{
  "n_layer": 16,
  "d_model": 192,
  "n_head": 2,
  "n_kv_head": 2,
  "head_dim": 64,
  "d_mlp": 576,
  "vocab_size": 2048,
  "activation": "gelu",
  "norm": "layernorm",
  "norm_place": "pre",
  "norm_eps": 1e-05,
  "positions": "rope",
  "rope_base": 100000.0,
  "rope_fraction": 0.25,
  "qk_norm": false,
  "attn_scale": 0.125,
  "bias": "all",
  "tie_embeddings": false,
  "parallel_block": true,
  "init": "uniform",
  "init_std_qkv": 0.0342,
  "init_std_o": 0.0342,
  "init_std_up": 0.0342,
  "init_std_down": 0.0,
  "optimizer": "muon_variant",
  "lr": 0.00533,
  "lr_mult_down": 1.5,
  "beta1": 0.9,
  "lr_head": 0.00539,
  "warmup_steps": 200,
  "schedule": "wsd",
  "decay_fraction": 1.0,
  "decay_shape": "linear",
  "final_lr_fraction": 0.1,
  "batch_tokens": 16384,
  "seq_len": 512,
  "doc_mask": true,
  "train_tokens": 233300000,
  "steps": 14240,
  "dataset": "wikipedia_en"
}
MLP neurons of a small language model. Each row is named by its layer, matrix (up: input weights; down: output weights) and neuron, and shows model dimensions 0-191. Each number is 500 + 40 x the weight over its row's rms, rounded and kept within 0 to 999. Numbers have three digits each.
After each neuron's rows, "fires on" lists the tokens most often at its 100 highest values on Wikipedia text that the model never trained on.

L4.up257:589548453468560494463502507594507565463483480509473569519458585539428549461523539494512466476511463429497446506551434589498551469473516499492565483490511475502525509525541481477548529509471479469447543527504465528507569477482500468480445498526451493533469473444478438522494473423527475513455595497488525499505482504521602491510470600422493468542521466456542518513438503509538482499547509526432472546465459476421451459447512530463469465553526492537533557544594529495563505506584495504526489446479479497517569419484474477532476489567488525455480477512465531489491549431550550480
L4.down257:494568540472502525519458490547478454487525515444528539515456479584457447466466483518545544468487493469551533441499558485497478559534530481504461423504582534591498583404454499535466532531570515438495553500476504535465447492442467463435476508522493478500521455482566491466543499457495494469476559467458511476439543511516434593481459502490495546455437481415484520500460534522502489496524551550509539470591502571492461489471478576580524546494514507496502525513453540532424563530552520528506460408516499560443537472523504453514489461475454480521464466525495534514380527520490487529
fires on: "ar", "at", "al", "ur", "or", "ach"

L4.up293:469451492484516465446440531503504530511506518499462453479523482571486535550473491566596492513530493483583468495491461481502463508497571531527469445516536455446407433482593522521480478543476477451450521445486439493493478443468505533510478537417516512559499461543542599561571548428541549563548523510500488469572460536487506492446533486551499507481464479426495573503538496506485520520531560471471495545441564479443458455490499444453456510466455489520482476547455544462517543420492513520446522524545600569490460442438556494483541492548510531511520435505515514479513547503485492568
L4.down293:542520496549438452509528490559514509537533548481489525368512581545503491526513428454553488519513504372472442550544444527490443466520462480545586540505560427484530488483509521505465545466466495522476478471535526482454488583423529510542458503493472515493574518461539520512527511509492394496507555525555498423544519502552476497524481490486508485505439460538484502493530527548542477490548510489554450546415506504515480561531497506437472418523484484413497474456504483516451503439398480489563493583521491494495507497477517545538505459472558466537488461548429502473493578486527526494
fires on: "ly", "e", "st", "re", "lo"

L9.up404:446434525459487494507543429462528500502484472500490534446442486499519439530502538519473511488509536548565440532506481470481451544483504527496530445442557434420460489547495471447441454586509526534446506534476522434495480499493472556498470497556543504416501557551544479440569511561524465479448547511554474469455552484529548509503500487506485578493459466518512483474567516527512483456507564548539497473555479488462502495500532489520514521437531450519489454580452467460473516488516512459470516539519420495532433516509464524480549521562521468599519404547464511537618474573500555593
L9.down404:527542573467531542575459493505532541500446534508481525572553483515388511505558510470493512546515525454550504499475517510546545448495421643480497452546454526560534506524469475502450508459564501467506532549430462468447444490468431501428460523408424553462503435537522518548507469485482562491479464470505481491512511448515521538519479540515527422536527492490548514600539456566557497470555430419496494504535577487546467498514481519496517544530483476532493546513509500568480468510517488528495518475444488544497524520481464518508532495545488431464456443507414429476485486450525482495
fires on: "s", "th", "ly", "li", "ed"

L4.up461:549491446375486495448508459502494440461460524468477537474505462578529447506504542452422482466548529503448536514412539467506577543469524472496469445426498580543523483528496539557538530494462551448528534455580457477469482504544503482513506479449559540540418503568467550549527498501501479504481484493480593538553482454501491517481524523521519560533529578574537542571538429550518546510496493532516496456497472474561499448533488452505493438543537461455458531494492531522494473478501458443468493490480520496520586543460536473434463424453448485440485494525440501502551539482469481562
L4.down461:519433483513457547476483491478486511573543501513567458568552485524528534515519524498529547464520493470495506502422554527425469437519582467475479451561467460478515485567532473442456401494520449516501539461564573517498482443536519525473447492585496516452486551530459546504513501507577543496523462529471547437490526453467376533511448490508454560458545528446425491518501474580492434505467556468518475487450477524422459596523537564526480503458475518439504486555493559489486497508393571518534469522506537532475521485466500534536483461455508477480535478480537507510459481556516473460
fires on: "ta", "ent", "n", "ter", "d", "ot"

L8.up361:535464483470480490503460497526481482544541564493455517510494476506504431529512510471495487429494538507555447534489456489527535494529493468530547554529521509584450559493448503524456532498460493453545470548532522478464489455519439513372481506548540495480505545533460464452496522553582554572491450439439521527426497511515552487586517544402481511543472458506463531481411465443526479530473431578493488531472495477458472557512542452391437528488589489516517518465501491511507548511460509525492583521501542521459484472513514471552527490549613562540497479492498458475465579476513556531
L8.down361:464455454479556507541513548521456523432511448514479516446506484491496589538473544447503507483513488481499519499607486453503495508417463494500538531448454476565498431536516572532516659538482496571431463517486548497437421528481529464549509490487500494540513542493554387515533479489506540490503464468594517479495446518476497496461449577514463489452498503542477508526557509443497497506468551521447478427544517532521549467472507492533531464506460434515526507552426513531529440524505488503488501495518513467536498462500461509450569521519466419448467479471573566520579460522550548473
fires on: "d", "al", "b", "and", "nd", "j"

L12.up24:511610471475543506554539518463507443505466550554518452471530459424510553508524519578486470470508549422527538517467505506516442520415454530482560494449463495455524518486516477462579563503644505560504446483549532546430504424438433586445496473558473549496499471493541504506511463491515438504498548502549491458492514534491512496459495536525495495490573491553448505478456483522468485440499509505474450505528447507519429459576562510458540503515565534478510457478484483497461495481498531480541456518558549495503488397472517492518451473466507512556505456465570491494438500582510565514
L12.down24:515423464541480482580507426529547525559412517499559476482483481455490535489533480494515450525524473524511488537525474512506499511558524484479463543526500451472452505534509599464460565504454554514363495519508504496553552528541462477520464485467522520529506451513446499436451493439422493446535506524473501449510451545567443450573572465464493506445561454576438504469548509451563516447371578543486563454534491505559529473460533482459531480491507531440462514495472476529548511532498603517445511474478502502442471511505496534513490486482495503503565571515517505542512498482541472515
fires on: "–19", " 19", "vi", "re", ".", " (19"

L4.up38:489570446463512554543498540551478476481542517568498590532471466478516495514552514459504477495533583443493478551549488501460540540480514518540533491503518574426468531509488416482449556502549487399505527487546489446510503521451471463524525489489451420551415497529457461486584480545527472564479469554474516478500528474444425566511457522465417515526514562506486469523494499495517467398509525520518482454465566441443477474483591513544535521490497456434469480513530499458534495505495511571468560509448468514493491544486489463501589514556531450523489501494448501582537483595525502447
L4.down38:521480555493472516450551471582552512506520474464513594520520510475548475530504527470473483481567506479558520568446483441437553524491466501529543486517540505423502544572398458491519491477466450521497541470517520534535454486561530506534451406536528522467558481425479523573546481454475514570476540492469490488467474500509517509508519529468528533499558492508474589460457521549421466573517553554516509444475484506517465473557504506475470521552432466498479504506502553448492435461431542461466566552516460469547445494525430421497510463544506522501548427500506450436462496539410459549
fires on: "ce", "ig", "k", "ca", " Pa"

L5.up515:516510493411519487469461480560513463424493485541452497557450445502524514521455491445456531477534520516515582467462504564533463502560499540515446421515480576449475498468438492504454500465522551587458500503509491537553567495471467546451491482579592462592546460512443531541488480521424462472451499576512497493478530490555537556515479461569534576473544507510580470453470484519512477481480508519497480474511473527444511503491488512589512474529492572473454478499558553477520458558556533518468513431515439476519469508544484537463452535517399448508552485416492519461486497528472444533
L5.down515:502469529505493482472432539500443478535483483505476483536544535558469528448502518489485469411497440467478503495506473476459512437618516606560454465501500557576476528500542483535496491503493476579498495462487511489512471432498446474530462493484470481518557417486514505502477554462472551548518475452460403484542484486493583583510543541513433534526498497453526469515529481542612483575524472504493487573398481495495528577513513531583476488555482489525455545519530510418490513530500527508473436462491502527461463487524536577533516520475574486528533524490459408465442501485435493550
fires on: "en", "o", "ing", "ten", " time", " career"

L8.up463:506510515415560522468500489513532562543505507495493492463541508512526482451548509529502501488492500443550484469450440480456481501486517555531482478555551514448500463582538538480519518514493472465494491471476504455611418491464528461549557561462458424491518499507508560483541556484551510573495505522481497535441504445534474514551546574440422418532494510518542580514550378441513495471501519535457522500490524541464555511463437423540505532435404497565456451570558507506485501566538507442524461576521505450547491510488528490498491500533455527449547509436513487483497504418514471548
L8.down463:479492503465523536551530526516575488505470547474506509480511512480483442500468520464464562515540505543478450481541577537523417489510475548466518502435477395522461560511502525438525491468482417485587514542474473469447521420535476550526558510537548531504525446452441437470445499527492538506524535563502452553499466505480532533516449548528508531557484492451529536483548525567493469514524445457553485482438624472551437548467411476534491550539451538474501508498548457513526489499452480474553455531456430445536459552482532487521471581409496497534429471550518485502486459522520551470
fires on: "ly", "ver", "ro"

L8.up114:511469480508481498506534525476498483435531531506477412552493499421510514480546477514477486395604451510475399491523491521506450490471466526502449498491492458460491481494521524522472472536493470468477557514436531503447472507522462523502469507504490501494439534504613505494543471510503494478469447463493514481504487540498556514502519485490493521437448568535491484544506436510542511469525490551493370504579447451501538448584546573576485463441566527564517508476468471562547601544471523565449495523555487462440510495532559538533517517527558434482507412443553492537471522566494488552
L8.down114:486490446473531482522491531536511506448512487523538522488561488468515452497464494572544492495393497532537447507465456467510498554458441537493473502542450557476487505457497548528446560420480565516475543514487576447490436497527490573500501491495495538507502531448558525496443558503591546480453503503493484448435509536463577552516408517507466538553588449503466488504440515477558511491448480433531512493507432505466518601501580478454512591506501502596565445519494453463498508489453400477471439483497449530492495533472518539552562525450534476496493476500465516511469478488557461559
fires on: " S", "oc", "th", " South", "s"

L4.up372:492512513476471517524466527549565497428506482455430531458477607518511520540529525455522475500500538519542523508519533483513636539435453512535529523479466522564486561410524453480485506537495498464461462496489506500495507572486562483491557506514429479534500470471447460546462454515441577462513462537437492443527521470477490457462502476466588466546509541483521477554567519487500420475521463373523500466546485500445457464468533533553465435561529480477467487420467515486520507544521511560508476453445537547427489518452498580531475428521528568553480469463536532495545531506493486494
L4.down372:536436459463487525475470488445500505495513482539523487499503483564524506521533539508513395484508490507491468482528535577546509429478466537441608426474503439523516478483469513479494512530510530516554398489570509494512482415509437519543463525506516549504544457474504574484472505469496482493469492489578557555471567479497504609482487543512496486476520583437502451487482443441477549472491492514490558497511556417581536567498480486542465464496508529507546461453474451465531515540560518513426486541438410489492471545548533487439510521518464517477489404414505480455577521525542491543
fires on: "er", "n", "or", "la", "e", "ine"

L13.up369:451499522547522433558439475422468500500510522570446502489466490526494451517467517417487423499537508529484464504483437427500528580504553499440553523576464534497479523475465545451514526490475505532473451457514497510452432569550508535485522460510463560551480523569458507502536521525519415503550525539567487566459554537479506521568482510482547515488548515540412520539446466484503547479534492514486464429518505511442548468544463504492493495468588488548429531516518460450535487507417542504459546538412435478486448543531511536474449522522519481481547465447505473492480487518401584442
L13.down369:463511558457515509506548473528537522509520458545603511540477491515527436500495522546455563527516469502529527480516474494429468496550504461609529554491564467474444455493521466531444453487520422488511513505519447496533515524538504512537524484474476488509512495504553522437489513492509556488498452523482500571473409475480542470470484495518563494460489478538477456460397507445454541514519447433475498519548489563531507542494550433506512538567456468508514426504484466553655537540526567466511499530457496457495504473423539535534375486530516483472411463489461527541416497479469501519
fires on: "T", " |", " T", " August", ":"

L12.up19:479503497397472518502432485469542477520517572460516446533472512491524500468457539583477428483531605573499507509486463488418434504544494489481514538475488432514557473528486548491442524465474501510533500499546482511498548466458520465509519498486478471555585480541514525474490507458464449441506509477480563392504541526556525488525400487496469545547525478576444585431480504530631504486457498491544470519554499478503447422508449548465574455457559486466484525405513495517583520517493529485458482482523490480467497518477510472535495505454474533509582504512504463450445479546473537524
L12.down19:511562544558518533476493486472573477468529447465596488435492503432495455542488496487485483442561476468484572479557463514524432541506513536539439509559545480537460484551486494460522455573483548551480513440515590496481507450524543578498410489489511452569529553481515559526539494488473472481524443455539458475515456563546456442455556463509537497483524486540375439470509459480493506487529500567558513495474539528489507460518517552468498485468516487442439485482505496528430500518490389558508462540504549471467477518481493492607444498406522507496477493539472498526476552543539499522
fires on: " 19", "–19", "19", "-"

L4.up504:499517482488513525513539470512569482501493545520559430484498495567465606495552573494557541452531567521514447512536492479559526522521496521506569468576451424499536487426462518515533497535488478411510522544516469442515490466561421526486466563488493533534562547512526499563466490506521493524450541540475447546502517549550544575515555459470477471450492574496529540519456428487460431425507416503510487518430482496469486431498474528527504483520461510439501524444538526516521452516458437472504490451434443560496471428476510483454444586502548526480481490493453578443497488491569484496
L4.down504:430553521605458496554503543483478472471484534465457481511556474484466516479424476524530571481497436526520549490512507472482471626526573530521483534440505498557497468539550556536487489458435533498486538469478499422518497470454474521509519511424551474466443474530475488472519517524524432495530487500514403440487446504482515485513495495466495392543496479579523510526504530554522482503468456504535436420545530567434510526482467533576511474465465521484564566549476530527452543475575545494479497530510405487458520463514473551493576455513482557497501480530517420437525544496445503547
fires on: "o", "in", "or", "ent", "ing", "al"

L11.up358:471504492529516512477564515515551478526490564527470524519461501514491485532436457520479461494520423578572466510416446499472472517450490546523528472508436529466490419553487516559515496452523525560542561590460565532572460558512478427544500513501519486463496419524444528412433555473512529521493528443555481538570441469490584497520549529559519491518536560489491469459499492535459436460511481468494489456498492530444505465466531472563482452465437472437521558561508511474476465496483467512531534520539517541517452549465501521470492604443500509434434439521577517536531552470511543494
L11.down358:430513488453456504529388567509553485470496448475472489516471474477494488492501502521529478576504502370457500584563458482539583528513438496478495529456562513551527543534466510506491483557507508511498441481523447538474479514512507511602490521517507562513433533541428479503556508541478507422528508466446518490485512497445496550511444566555536520551537486557460546531486504413447553426426476483485560545495443441443519471548452497442502442509573493510546526458504486507542524497436492552519467514481514542445526487572504473511454445505530542523461479518531506464423525509502553546
fires on: " con", " Con", "con", " only", "ing", "us"

L9.up93:566539504516488563594506519577567484524512503458460534527477509472480497507564508459490448493525517491509518542481529481481581529518449504508510554514481463517518542491511512477502478541443376531450493573508498532471475455524483555506494547485483520489509479500483528511429514484491527423522447463509525404452502462612527409511484465476437529553507447473538541607538424534545557489510494517497457445582513483522451481454519445441528462471531550543499531470532516527559556471527483437505482572544526489485399474447471493595520515448464544448485490494527492528450474550464485485
L9.down93:535570652446510463530510507476536512476438477567551481572515496501500539508491468522393490494531538544503480558486466553462470465472421605465513513490480474532516526506515516473513461539435484518502498503408518546497513494499507518463468450525507510523522498524503490499504546511491514505467461458551486418493491538482487472444422482452506506514560581536530492495528522444554479453506450475438503474482550458474459488590461503562566521489464476534516492442543444511478467446515483514461488575517500483481499488473507443587424544596528595553494445448527507529485442507574523490
fires on: " 19", " 18", "19"

L11.up73:531507460440519512448504564450613477469448488524555500523472551521532524555537478539536517526467523467498478501450463482527520502527527504502530477502503495480459548510457453444544509462424545481467463504517525475484435399526515461490542496488541474585562537547424530485590495497454503440536525555580507533483469548507481482491428581510445522442483550572526495467466486482536509531498522549400501519459480477443502515469495540539528427505561546464453502490539426522507528471593465522536473543489550537418453437482527590459538479548434540478538444522468523497506548476488516511
L11.down73:492537478499462552477525525454519559539509470499531429454520526472520424512480528435502436524519481515534546577577534533508449493438471525531463502496499510553446455499473513573532570494500450552525549501473553509482494494534490451556457516522545521512518470449436475487462522524542509570500543452463489533506511427518578529533526505602411546483540435458499542464516452446500470468501478419496496523444409524542502505505472405482544552559570509461485474470521467441563492569410461436448545499485481543563540510480505449462447546468502483479471553459540530544509447491482520528
fires on: "o", " mo", " Mo", "ro", "po", "mo"

L13.up574:494514499465475539442519526556448477544486451502564445461563437470467540562485550520581438514445522503533525513469448507520513536496514473461543599535531542497495502465510517572497560515441535509500463506563491527533523528466517509458473447484488421479439473533555553504474455504466559465490534603528541521515485515567494505525500517516492461521523443453481548431461441516503458537495502411456509457503394568513481497548502553519436428500489441503475476511500534456613555512483439537391519556481464518424550519539502511519459470478530428511487508473465446523442505489488482497
L13.down574:484527618424518482498512496445461497427451497510470511511430513512510480514502556539536479490543484453539554448520530559483474504494522463546500483504497473537519490490489496577535458501504470487475496559483438494518523491543462496512549499521485536478494463521488507544565494375521591512467477486524563549432498554514532442504493475422557390487436487450540508495455439504459513471508481501451489478441495504538551521530527475545551497512492467526500450526477476436671503484452520461498510525541490504539607561477491456536505552532473442544538520432482425475519519513537518436
fires on: " |", ",", ":", " /"

L4.up411:452498465558560497544471467496432582516481522510521473515506463482498529485550539489503437413503546578473487476529498502538522604512556518483485485460544472568480526482560468454486485506520581534546496470494531453495534480512497454509546477433488486549572524450472575518392433424502454452486538504534498465496433514453546522488574483533478517501535532591527515438534454468483443452528435565550526405572408488518473472516550546498493492478451443471531484487490517489499462509507430474551498508468419502488439476505476514537449507538525581441468513513527469519516532552489469477
L4.down411:443509461485546500442436425479499566579489526441476504477448474527474522485421490511534474544521451462509477498457497509480459592451526522480499499502543569477467535493451548456611531470482538541481479474512530488448497469501580483547550427541539431573490547461393483588482491494476448500564557482472453494506500584515484513448518510501544471508505530468522547572460526432544519465544499515483546485457583557557536494476535530571445540460528521552492515537417475465545485436457479438495547516517485467509488492504449488494472458495443449481523550534517490453504505477506537566
fires on: "r", " such", " of", "o", "ent", "mo"

L5.up436:523534523508515515578514538500474498493605506600464485497503598491500495548465474468524495519474477478557373533540412502460473496443557531513562481536466487490502461509497500533442478446512583483527505485470551552543512451558506567473445480536485515499485526493493476453451498536491528553530472464502402479418480462473499539421521505566486524522608568457491510580440495458487422477478539488459519449591468499557478485510542470490544460467528540485449472474543536454476492477484518479512439423493498534502476503545467532523452478496563536493494524485584491507473562494530451482
L5.down436:426479516559604447531482480495475499512451432508472442616548529512515516466521478422507467473557433491525503509511516490489504464514459472484533523511489522523521562512464521543570437448526524487513571522495395484528466496492476455559499522564549476481539593447496562494471517471492512501555497544505522411510520555470589519450509451504502605421571440453500503545571487542443467507485497515465476435534523490422492480431499452519448539496398494466555541505551512524471501474499527541473473533557463495450468458492436511455509474519539496478519481482490542456543523493475499537
fires on: "s", "led", "ven", "d", " won", "le"

L5.up246:500452372497560513510506536615499460470485511512483520565574503478513511470516488518494459537471535551523470531510485514474446435466513487551539471555480560511470477529525567462566536552466517460482500487514462518578471439519524506475512533523482439555533436485530529528515444491413501507511506569573530558511518481513456528553473506515451556529428442492495568479553445491547437510566511563497559480480522478422438500517478489536439451437550551524524515520555500494550510514493457512496508532565495508467501581531542485457509427495549416477452478455437466534435507534527550458
L5.down246:493524335540510495471508482572515485506544530440534531490574488460521496508593502534492522491459475460504529502480468482502505463484512513537513609529474515471530522484499522504535548485539576547581493472487494525441512445555561567404488476446437505522457487468485491490490479465483534467492519538450519505580492540472482512516515542493397535468575465428488501488514496525512477535459475511551587482447504421441459495465463479498473501506562469526548505444533522475537494513412455463533468551482411517472467513474540549484557470486546477450501541515453502593453471540508564494
fires on: ".", ",", "ly", " Street", " the"

L10.up336:475524449501476572487527479502473470504514489491458478435484478406511463522534527482406458477517482532519474548461580476448492494599550538462487444449476459483509472492464516527499461486564512469526531533568470499565491538570424514562487543524548451528482530570526512492544482516524452523510579540420449448484436466500497480517486484492485482504540496451472476584483494445483505470447533481462475505496523495452476491513569452523508477572552445508531495518549524492465467493573418420506507560588515470510530566545529602543520477464591464542499511506455489486508530473501563601
L10.down336:545504571516501463538558522390518514492496514448467499421486441478443471531579513505396540487426459481544467447511500570495506477499476453464435433500549497536470575441447473516459556459506547528588525471453471508487545444513559472443484523522554550470530513460528512531542480454531513450559571545497419519490522454508458501525449488481487443436571438429513477513546505469507452474460505484546540477514544505496551502504477511513540567495549520505504530429541535466592526503584490479540473515519464501504464553519518448486512534528513490578524511525545408488472462492504534478
fires on: " German", "s", "ish", " French", "ian", "li"

L4.up246:517473523455525507511584485485435490522515403533540479529491439579486506531465429452515501513493441430535494480501547512485531451548524494451599468492530421571547446476507501525507485601462482530464553527508459499490581413574495455528504546592518585507542515523476461458514556504496494436524489551448428511495550524480509513493485540465420495483466496489505492469465514465499515465532568514536539484463533474575550467506458536464488581578498483490493549512561417473506493489487499459510524479483448580479499534510562501472472519527491438409519496498420545487470503517539492446
L4.down246:512505531500538447550565432561456454469527604492471485498516478383518513477519497507523537555473520411552519499478515439453511485477461466461497473482507513520510470556507502527486479503451520528504477481593491511420498412486523505485480567439525524480544468458475498477463459492519470490433526414532473503466476533585545505555529547481460496578450588482442522540531493502502521396465533527415490516502452560499558559524503495540464525555473551452542507541529560491410469517567541520495493481434461414463495617472488502512488515493513485493525499505490523504452542506555495510
fires on: "per", "re", "ter", "il", "or", "al"

L8.up128:498476512466575450496504531547513527474541500449476481547354535511452514521501525471568480567552491553540524439544450568500514497428535498515557445515508475585513547554456514616509445520417429496487465480520445497478539509554536521532492480490487461482484541496520459610477459535505443465445514490511496460536568505572468497547458457518487449492504532505503537527525470448521507537484437462521463477490549476466508449483452491493514422510525515511546494491430522524513500424490502489452480493527476541446446442534425489480570401508504540413488511512540518493514556473544471501
L8.down128:420489569523550484469492583569427493525487500487562457450499506471512556456557499472533466593507438504558531464493515495540420502494421518507524511558464534498413454453556448515521521444458507476512440466481448522393537498514531444531536500439528485564570525467522559509462461500462525473441558532536472507514537495456482510449469542540486498507447571515521480493530491485479586491470462561523523543456560478531428482454437526521485528487390464504540564481523531474556506540493433549484448517509503512512511499504476474454448564495487538471504467532535511431474558515555501458
fires on: "n", "er", "a", "e"

L5.up521:513553468470504518536463484476523546456457491431497510495427517498430481518472481524497540563586526604483501541449562524497514537539380514446506493488471433597527439433504519518493537514500499555512494479439498453468493550500496495497495533513559541477488549530546495532453478498479456486447526484540487472615451473464486486479604501529487601527493460465458505450524510466497516518641531459519438538534496526530469488496465472478475429491533548487528510440550515447509497585512419474465532477475485455427466486465460485482515482522549518573517498454426511485459482505475519501
L5.down521:483503444532506448457547459540496458576544415541489496452556458482483517465534497601484516443480467521500487476539463510504539514500576461576474509482487544444558512471483450496426491513503504518535521487531529510533506459477545478557527424516469453438491469496425449537534571529466518512582478447481450508471499519532476519479471481538560478484544493543433499476457521533553520438515491441477565540520494490468455545488481489473456479519511546477495560534550536465555511452434529506510585442532508519577560503465556470433458510501536534445481501507407400490509496589545470596
fires on: "li", "m", "ish", "ed", "ch", "im"

L4.up414:490500535508466469431489534520509486508447468457474443515537522463482472528550550505413515486475498460527520527486522483465463536448503518456466579516492514570456586584504506506477471525511535465513464476600434495412397497501453491502590444545515468502519518470459505468543456521479513436509566515486523543513502559486474454492554527431531440567541507465531483466591536515465514480435539533611498498484529509454442467492552477503457556500494436485522524478435537511511490556551577522502512511466598454477504544399478527486502487490533443487486549478547478465481463461452546453
L4.down414:508554501548441550486473493471526554427495492489471431535479541507526498549465475444500441494536518516481487504565544528522546490536514423588471405454505453469532513530482451501494455501519457605447533470569486550498494528571520475503433478489535546547544467496498448512409486493494544487482564491572468525458498531521469542570462544481483494528488525543537450512416454523529500401517485502478551473480468527544519537519600446482476528482508508474501459524558492437446495518478544555500408485496490504538467434571529498417561483447500441488535550455557523480500518492492436560
fires on: "de", "x", "le", "e", "er", "ide"

L8.up248:512448393478448508463515400517514482563552528495464533476463463471538430500519500528544519474528508514528516485515553485492442483516468515494442492553512526511506435483501500521487496508500490573579501527501574537485466516510484463540572460528522511410601463501558547479442476532512533515536499482421510455490506461508443464471485470517525553506536425533474587446436485554557515464510518500443488508515521471480450530410569547539536438537436474439527489488529452520458492398512450498504539458541474486490487517506490520491449549495421578534432531551526467559495520594450531489
L8.down248:555480489543497473464461507494514536519429543497501473478506477559510471557567425564525473500505468514531567480523482501513495515520500453600480459499527518430474489480525525490518510509473460548519523457449430500465465520445400508559531472427527520450541503463490507453502588497516461463486474461467514522516488494469511540517452551438534456541502423517501526497538501387578498482569412474472535499582455453425501502590479464463533420490471521610501499480468534456589560514512488510534511463532558545529477480560476537469510512482476487500454493482463573499443599506479492517
fires on: "con", " con", " most", " trans", " Con", "g"

L12.up70:495447491462467441532488521488529552403464497470481573467525525517555432547473554453547437506483552493493497455485488535482534468479516544535532576511454496555495443508485559510521541542463459566543491524480522488450459557491510529476539473499495437431516446511481446442461447537485498509527535538469496485609512444386478586434423518486518474488517522561504498497531466523470524497550532466504515502459473427529468483481565461435579540487449541553528510489496435450595578525483476451514489538539475449488499453514568526504456448476494504484510581521477501567515527458478551455
L12.down70:441555463503507533457519501553433437603472431463487462515547479545514526517480422515531468478492531515494449530503541496501460511515485434556452425475517580446503460492469501597555572528543534544570522508471522531535497490532507557498483502468459532491496488484487486528471607424438476506495399468516492510494474477484465468597542465557539492564469479474562544536488526466510551488519516513486432513547459503394577496516498453469439433523494525499470506588449558508541507457490499490495498467526486587476510519491525450459532493450467544524414522481468481489501506549520555472
fires on: "vi", " con", "con", "ri", "li", " Pla"

L4.up319:552452505383443542470534554503473488475507512478491458529575414449499482531517547457454536522505462544508570590451507528505504473521533478457487532524538490539498517507479494499455492484474455548492471412525459422479507506425490465518544491484525490517537478509434500515401521414485518541505504557574522540501532506540503552466531494550486495494483469567481521472474583504590515455498470588527485415491532489566470490488404514512546504483476433550469502473577476432475584528527480517498518499570455459523503522475517407516513520540516431465557467510523542438508475546538472495
L4.down319:507555473480481451470531578493568502478507558457450504523449483578539525475511467617513476518533487500510556458450493473517404497524510494531475507484504534537502444500543480451489487454593478496535522494469549441495453521551403498564432528531417448480488500522466524484568491519497472456524547509486454462521514503541558508495502532520562500439439524471466459473527529571510452551506486504494531480519504493454455472481508492520482508541484445455492504573567549422505441605414518469517487495441520501436479500476575496483552496436509502544579376497503489523516537489505420500
fires on: "o", "day", "ide", "ly", "ing", "di"

L4.up537:470538587537472484497438451512491517526517487482555512536506505610553464547525481437514463497503507463487444581499494489537567520533461497481521532470529428540441603525482594496455517482496487461533614527501515539455508500483427533446496520475618430533495528535557465509516459473497490540522524450512478521473548443540489492495484500531497509518522421443504502496490436453535477544452491520508501533433447467446473506534474494499506544544548451508523476486485437505575471475449492563466485422544499466514462474486544402489527486565489466478476498541417540556470462538433457455
L4.down537:513564539470566505506509470457505568472449454526489454474449480471518563551484501575433515428470501540503485411557500480496450414459496465582500546504503538550500434460468487542502519497494497507421463419479559493484481483498449532506534527521504512443515482605495469462450577464467497473527477540514552479526485489502515521464503584523535426573479575522386499563557479519433555499440459479542469567504528538528499566525458493527525514492482530564514491588540511507521533539533450479490490471444482446482496447503452415519501508470514520510503444478449479502546540540524449545
fires on: "d", "end", "er", "il", "and"

L12.up334:509578366481559466487504510520527474521510503518518498536465527461514457538512542499535486490545519565536504469509511504436512502497526487454584491576502466538504532449509515536474480529474475516523507511543489546444497487517500519467503504449531544534505515526370550469487461485551589521469588491512453532491484511487552509465510544496515480498519468562443530462542417486474479494564515493483560522416463542492599448550469510468452551513530435554462423498536480556516527545542511476432559527469456449496537567584471554444480573488483441483458547552557486477500516460466556563
L12.down334:525542480496503564493512500545448516470483484506530488478517555468517483548484516478518516475530517490502559491490470506459474452555533510560499492529488443472479500482504504548469443500432467456443498521504465538561453530545499483500552468453477513514507497490292562425521453409487595508498517562535488536466524476474519510463474528450508474500512470483478479460465436526470489491498498479474487542482526536534576494506476516582498481457478426518559524513524498562723508511527518533470507517491536482542527498481497467472567542465522455422479496540534496459480496495513536459
fires on: " |", ":"

L5.up236:506506403485438618481534465509451466395525545490573547515457560594471501537552510511439548507474585508567517544449543509506507524579506511529531505539498515520432540519471499528495479501573480459499490476504481418490444469480398526514476515490461436508553518517481571476490543576492566495458445469489467508381505457487478527482435548550465488502473521509549533549536548502462450511454500470498445518468519542476465513521546502592529493543493399522436472436474475483494524479540488470552473461503516522488458481482523499535497522519522515488511481457485550444503504490468509417
L5.down236:477528403526446523484507460523553514513473501492538507432477520540470456524432491495550491482514489573529585543480506432492533557518488531521573470468500471482550523412436499532492538564452550483452425487517436432525531546515534506487505486524533475542494540474496575495524489525462469441429568488549403527528467507520438511495505468479468512548464479558471518524466579481507453564508478408590498447500479516470445432456528546418531499473465547505514540525473494546532480540453570534507529511516518459530495560471556519491482453523525523594472492416455461511440443515525476519
fires on: "ing", "d", "ce", "k", "ting", "ter"